{"head_dim": 64, "norm_place": "pre", "init": "uniform", "init_std_o": 0.0, "init_std_up": 0.0229, "lr_head": 0.00633, "doc_mask": false, "train_tokens": 879000000}
MLP neurons of a small language model. Each row is named by its layer, matrix (gate and up: input weights) and neuron, and shows model dimensions 304-367. Each number is 200 + 30 x the weight over its row's rms, rounded and kept within 0 to 999. A neuron's up and down rows have the sign that makes its largest values positive.
After each neuron's rows, "fires after" lists the tokens most often just before its 100 highest values on Wikipedia text that the model never trained on. A number after a token or word is its count.

L10.gate1947,219,217,193,182,236,185,212,145,190,228,175,198,184,130,197,172,246,225,168,165,208,175,193,217,271,156,192,191,214,168,150,187,207,146,220,215,176,206,246,209,216,182,188,212,192,195,186,241,231,142,232,240,230,185,216,215,206,233,224,202,149,229,169,192
L10.up1947,249,210,190,217,183,227,207,196,142,211,236,202,180,179,216,225,171,221,204,204,196,214,186,181,185,164,198,193,256,215,195,231,227,184,179,213,203,222,197,150,211,212,227,201,217,200,270,224,224,189,174,230,246,238,231,147,263,199,260,176,178,183,189,246
fires after: " (" 55, "C" 4, "M" 4

L10.gate1939,158,234,223,196,175,214,235,211,159,178,144,207,178,176,140,219,210,220,242,223,150,210,215,194,155,209,205,272,166,115,227,175,242,190,175,222,175,149,210,185,194,216,197,206,200,201,205,72,190,182,211,185,215,226,199,189,166,150,256,163,202,217,211,229
L10.up1939,203,254,234,222,162,184,228,225,203,193,151,162,186,211,182,187,198,208,199,214,191,155,189,202,213,166,137,192,159,156,205,231,208,239,220,230,133,212,191,225,224,229,195,195,187,191,214,278,199,165,186,207,142,189,161,198,193,212,190,160,166,212,269,181
fires after: "1" 27, "2" 20, "0" 11, "9" 11, " " 8, "|" 7

L10.gate1240,205,156,188,185,185,198,146,207,217,244,176,184,211,208,224,219,201,174,224,218,262,166,202,191,185,208,241,214,179,196,236,250,152,147,232,197,184,273,239,210,197,199,175,195,250,194,211,189,202,233,198,223,206,214,233,184,165,172,181,202,192,190,168,188
L10.up1240,223,276,131,246,172,139,205,177,219,241,258,206,202,209,219,235,207,203,161,186,159,208,200,187,180,185,234,222,208,200,170,226,155,153,166,176,176,194,202,206,207,222,212,209,234,195,215,224,211,209,159,184,247,220,227,184,181,173,226,168,153,204,227,194
fires after: " " 49, ":" 8, "1" 6, "9" 5, "3" 4, "2" 4

L10.gate1629,257,226,180,197,143,165,197,204,170,216,238,233,183,196,215,256,161,180,219,199,177,204,216,159,166,194,198,207,189,216,220,176,159,194,153,142,212,186,137,205,184,192,200,202,218,149,193,162,203,176,193,207,212,197,175,196,188,178,230,193,254,242,172,206
L10.up1629,195,173,162,254,260,204,162,204,200,204,178,178,184,188,245,256,211,191,209,178,202,250,171,239,177,234,176,204,186,191,161,173,150,120,240,221,161,227,172,238,222,236,164,220,250,173,213,188,244,214,194,215,193,208,255,205,191,167,214,169,192,248,183,193
fires after: " " 69, "′" 5, "1" 4, "–" 4

L10.gate970,179,155,146,233,178,214,242,202,180,195,179,207,230,199,211,236,211,180,214,226,160,151,196,176,195,190,169,206,172,223,196,214,176,219,254,137,214,241,168,176,162,183,257,171,235,225,219,175,168,215,211,239,202,205,188,181,202,195,187,184,176,217,211,212
L10.up970,190,176,165,223,174,172,197,161,241,185,201,183,233,225,218,143,175,186,168,176,213,168,214,141,215,198,226,198,272,202,215,159,203,222,209,182,207,215,254,180,218,253,180,210,202,224,231,158,180,183,203,224,178,198,228,190,123,187,195,161,247,169,187,207
fires after: "9" 25, "0" 12, "8" 10, "|" 6, "°" 4

L10.gate2704,214,183,158,185,223,109,186,236,181,164,199,209,217,201,172,241,180,264,220,184,194,258,187,224,208,189,196,205,210,181,204,215,187,212,197,139,172,176,237,180,209,171,164,204,191,166,239,199,195,183,222,202,214,206,246,232,194,172,220,166,191,180,243,196
L10.up2704,186,162,210,211,186,154,216,200,236,168,224,245,247,218,212,187,191,169,251,198,201,166,196,155,248,183,170,193,174,197,252,161,216,248,235,167,186,178,255,158,200,166,212,217,206,189,195,227,193,199,189,184,175,207,213,173,153,200,209,157,218,186,225,172
fires after: " the" 50, " at" 5, "0" 4

L10.gate2702,146,187,228,174,213,186,189,183,185,221,239,198,224,170,182,198,129,236,204,213,194,244,212,170,241,167,254,218,238,195,237,174,208,167,208,221,197,213,177,261,149,195,220,159,249,207,213,244,217,163,153,223,155,256,245,229,135,220,257,193,204,188,225,252
L10.up2702,213,212,178,256,231,169,168,161,211,213,190,112,205,212,234,219,161,165,205,176,158,210,197,206,195,231,202,216,195,193,185,188,209,224,201,201,225,202,143,177,167,207,229,239,166,245,173,196,183,270,236,163,173,134,195,199,181,203,181,187,203,222,201,197
fires after: "2" 31, "1" 28, "3" 9, " " 8

L10.gate1470,220,265,186,163,157,165,204,242,238,205,174,131,179,191,215,155,255,171,169,169,263,193,231,263,201,217,248,113,207,297,206,250,183,163,171,243,168,207,192,131,235,215,234,158,233,206,211,184,202,149,144,222,249,223,197,181,182,224,199,183,205,225,179,231
L10.up1470,279,218,250,207,229,269,191,183,183,159,221,208,186,206,256,214,205,183,166,173,203,228,207,226,194,203,135,268,206,240,197,234,197,222,226,169,219,244,189,209,183,309,183,255,191,200,163,225,198,167,166,208,204,152,192,202,185,196,223,238,222,194,239,162
fires after: " " 66, "\n" 9, "1" 4, "'" 4

L10.gate847,204,242,193,180,216,191,173,204,184,202,173,242,254,217,248,215,233,149,216,140,206,157,185,155,183,151,219,247,214,154,222,195,192,175,165,184,206,232,191,203,171,162,239,154,196,204,199,141,181,196,181,195,277,186,163,203,211,180,211,188,211,183,175,203
L10.up847,193,210,247,225,209,180,199,156,194,199,205,205,228,193,205,157,201,213,190,158,176,191,205,223,160,207,149,219,168,173,226,228,187,154,209,211,164,183,145,227,192,240,196,164,232,169,211,187,252,190,228,232,232,215,209,222,198,176,200,125,231,196,209,225
fires after: "9" 21, " " 18, "1" 14, "0" 12, "–" 6, "2" 6

L10.gate1379,213,202,206,199,221,255,195,160,211,226,84,182,191,196,151,156,174,213,172,178,163,203,230,193,270,197,178,158,248,214,181,222,190,181,188,186,192,200,203,207,154,228,190,209,189,261,234,171,160,276,234,208,148,156,179,243,185,251,243,235,213,179,173,222
L10.up1379,246,230,233,174,200,186,179,199,166,213,131,214,174,188,181,208,172,194,203,181,210,183,252,227,214,188,202,183,177,196,216,193,211,145,241,216,199,237,203,219,229,221,224,230,161,187,246,192,151,214,205,241,182,188,150,228,226,232,164,206,206,190,182,200
fires after: "1" 29, " " 15, "2" 13, "6" 8, " (" 7

L10.gate1210,168,111,253,173,244,180,207,207,221,172,216,210,191,220,170,214,223,178,163,232,210,231,210,253,239,202,228,199,184,190,214,179,219,189,237,197,176,159,255,281,172,214,212,185,189,195,235,181,172,181,204,221,159,153,224,192,231,199,243,166,210,164,260,258
L10.up1210,213,193,221,218,142,161,219,225,198,146,213,207,173,184,172,213,221,199,187,230,207,213,220,171,217,211,217,196,209,189,226,223,234,176,283,204,248,170,228,243,159,197,155,256,192,210,194,159,198,189,122,171,136,219,141,186,133,227,193,185,176,145,197,195
fires after: " " 32, " |" 24, "1" 8, " —" 6, "3" 5

L10.gate2451,220,185,167,219,250,243,217,217,206,223,140,250,222,229,202,155,167,235,188,262,166,185,223,213,212,181,209,206,198,209,230,228,150,170,272,268,196,138,209,201,152,178,218,165,175,211,226,230,184,191,222,208,267,177,173,211,194,223,183,191,201,212,218,217
L10.up2451,149,192,192,187,218,199,172,190,190,163,261,199,201,247,185,189,198,186,240,185,151,185,211,167,173,187,246,213,216,218,221,204,228,173,194,214,178,158,173,166,167,198,224,221,243,220,258,265,166,224,226,198,270,171,191,219,219,194,181,213,114,210,205,216
fires after: " |" 39, "0" 27, " Rio" 4

L10.gate2701,185,173,182,204,159,117,138,235,255,174,190,214,308,180,218,199,249,204,253,157,176,225,190,218,210,209,197,176,234,236,216,226,182,175,227,208,236,159,190,162,150,144,218,180,177,181,202,205,185,260,186,220,177,200,222,222,165,199,243,135,199,191,228,182
L10.up2701,224,182,235,184,175,192,182,214,181,250,180,215,186,150,232,206,136,194,151,200,267,230,174,202,157,191,215,195,200,216,255,231,178,252,199,180,240,188,148,186,226,178,181,213,230,209,236,196,231,147,198,191,107,214,217,193,183,171,177,187,212,189,241,156
fires after: " " 34, "|" 27, " the" 8

L10.gate2651,198,194,190,207,202,213,206,191,261,227,195,144,182,174,185,204,188,239,180,217,234,212,150,123,245,238,173,154,201,192,208,143,182,184,204,231,226,144,176,193,189,227,135,229,156,219,164,223,157,195,176,170,178,183,221,217,199,204,209,188,136,233,217,193
L10.up2651,206,170,204,271,217,176,177,189,185,194,225,153,187,187,226,173,165,249,249,223,266,243,215,229,214,154,178,169,233,178,226,135,175,183,205,209,206,145,230,221,208,207,240,147,191,225,191,195,230,189,175,202,170,186,195,175,203,157,197,141,205,226,232,185
fires after: "." 69

L10.gate675,257,230,201,311,231,176,182,210,229,260,197,160,192,207,153,218,143,206,248,195,182,146,195,253,182,226,216,176,185,196,197,190,190,174,157,235,185,222,202,181,200,208,158,192,306,236,182,201,229,216,170,139,188,241,179,212,214,224,193,164,191,184,206,218
L10.up675,156,220,202,219,253,190,178,179,268,213,139,226,163,201,216,176,232,214,212,171,191,236,210,200,182,209,206,158,181,197,209,209,219,188,202,193,176,174,215,157,233,183,174,212,220,203,180,218,192,222,192,169,206,227,149,208,213,199,185,250,211,189,222,217
fires after: " " 39, " August" 8, " September" 5, " March" 5

L10.gate2661,199,168,222,253,247,206,197,172,183,231,269,197,164,216,205,163,234,202,163,219,162,233,197,204,190,200,183,215,167,208,231,143,230,225,227,168,182,182,161,215,156,145,243,175,179,239,218,255,179,153,224,223,236,215,176,207,197,242,186,144,163,211,198,190
L10.up2661,166,147,208,195,201,187,206,216,198,228,255,204,219,185,259,147,209,198,219,158,184,175,184,179,197,205,173,258,211,219,188,184,233,199,244,167,202,198,198,176,161,216,269,181,173,208,187,213,194,186,172,217,153,178,165,169,208,192,178,206,187,180,168,192
fires after: "0" 46, "5" 11

L10.gate543,157,209,184,184,198,147,229,193,196,138,181,197,257,234,189,150,169,243,204,189,153,200,189,200,239,279,228,196,175,185,249,164,243,231,165,147,220,253,199,193,209,153,229,199,199,265,212,196,221,187,215,222,169,178,190,202,170,233,218,203,226,225,217,206
L10.up543,227,188,196,191,183,187,192,195,243,199,219,186,179,241,223,176,216,172,207,189,212,163,192,152,177,219,250,190,240,144,157,204,236,185,201,147,203,287,171,227,239,206,188,206,184,230,186,179,206,185,222,193,225,180,170,242,220,214,172,174,186,212,181,206
fires after: "\n" 50, "ing" 4

L10.gate414,202,198,267,195,247,246,211,212,219,234,212,200,184,197,212,138,193,207,209,228,198,164,201,247,176,207,182,189,158,163,241,213,229,203,171,198,189,154,138,194,259,240,208,215,192,211,263,166,165,224,214,113,244,243,214,177,188,182,205,206,167,193,239,239
L10.up414,230,208,227,204,257,184,207,174,250,205,187,187,213,189,191,166,184,163,202,190,195,242,171,225,177,205,274,201,238,193,213,166,237,186,200,203,207,143,171,197,218,223,170,195,241,192,255,217,175,222,224,163,210,200,132,216,194,223,246,203,200,154,206,264
fires after: "9" 33, "0" 24, "2" 23, "1" 17

L10.gate1146,190,184,209,224,200,198,207,217,183,185,190,144,199,134,195,196,185,185,194,171,227,217,141,261,181,215,155,249,252,220,210,219,184,173,208,183,209,180,216,197,190,224,240,181,232,214,185,212,200,194,213,200,217,217,259,235,185,226,241,215,183,221,231,198
L10.up1146,227,168,185,192,246,194,195,195,190,195,241,172,191,201,167,175,202,203,216,187,150,185,172,241,162,196,173,198,249,170,196,226,189,184,200,195,209,170,172,206,204,245,201,182,236,183,194,168,177,188,242,202,203,235,161,180,237,214,177,133,131,197,255,235
fires after: ":" 41, "3" 6, "1" 6, "0" 5, "5" 5, "." 5

L10.gate1771,168,240,207,177,217,202,213,170,234,187,244,170,197,170,214,246,176,208,200,204,238,126,208,173,203,191,235,189,219,212,173,184,253,262,178,191,198,266,193,183,194,205,168,239,206,218,210,242,175,225,213,201,256,201,178,168,240,208,201,215,250,191,208,215
L10.up1771,182,225,225,164,261,208,175,200,225,208,259,176,223,211,168,187,225,213,190,182,171,168,246,154,159,189,197,178,182,150,178,220,218,189,226,195,206,304,157,197,181,189,210,233,265,253,219,211,150,221,217,205,241,216,147,179,171,187,227,218,193,210,206,208
fires after: "\n" 88

L10.gate1568,201,215,198,156,189,209,204,146,165,139,195,172,198,198,125,204,195,145,206,145,262,187,215,150,227,173,250,207,213,234,206,215,188,173,219,216,223,197,226,208,170,218,169,245,209,237,232,231,210,217,158,207,195,143,191,221,215,227,189,246,221,215,167,218
L10.up1568,143,239,222,243,243,238,169,202,181,166,202,164,220,141,180,136,191,195,208,190,226,154,197,222,224,184,173,185,205,187,192,183,187,206,262,201,223,225,171,248,149,236,246,216,146,240,246,215,172,248,195,212,148,170,197,259,199,215,228,238,197,178,226,232
fires after: "1" 25, "2" 24, "0" 14, "9" 13, "8" 7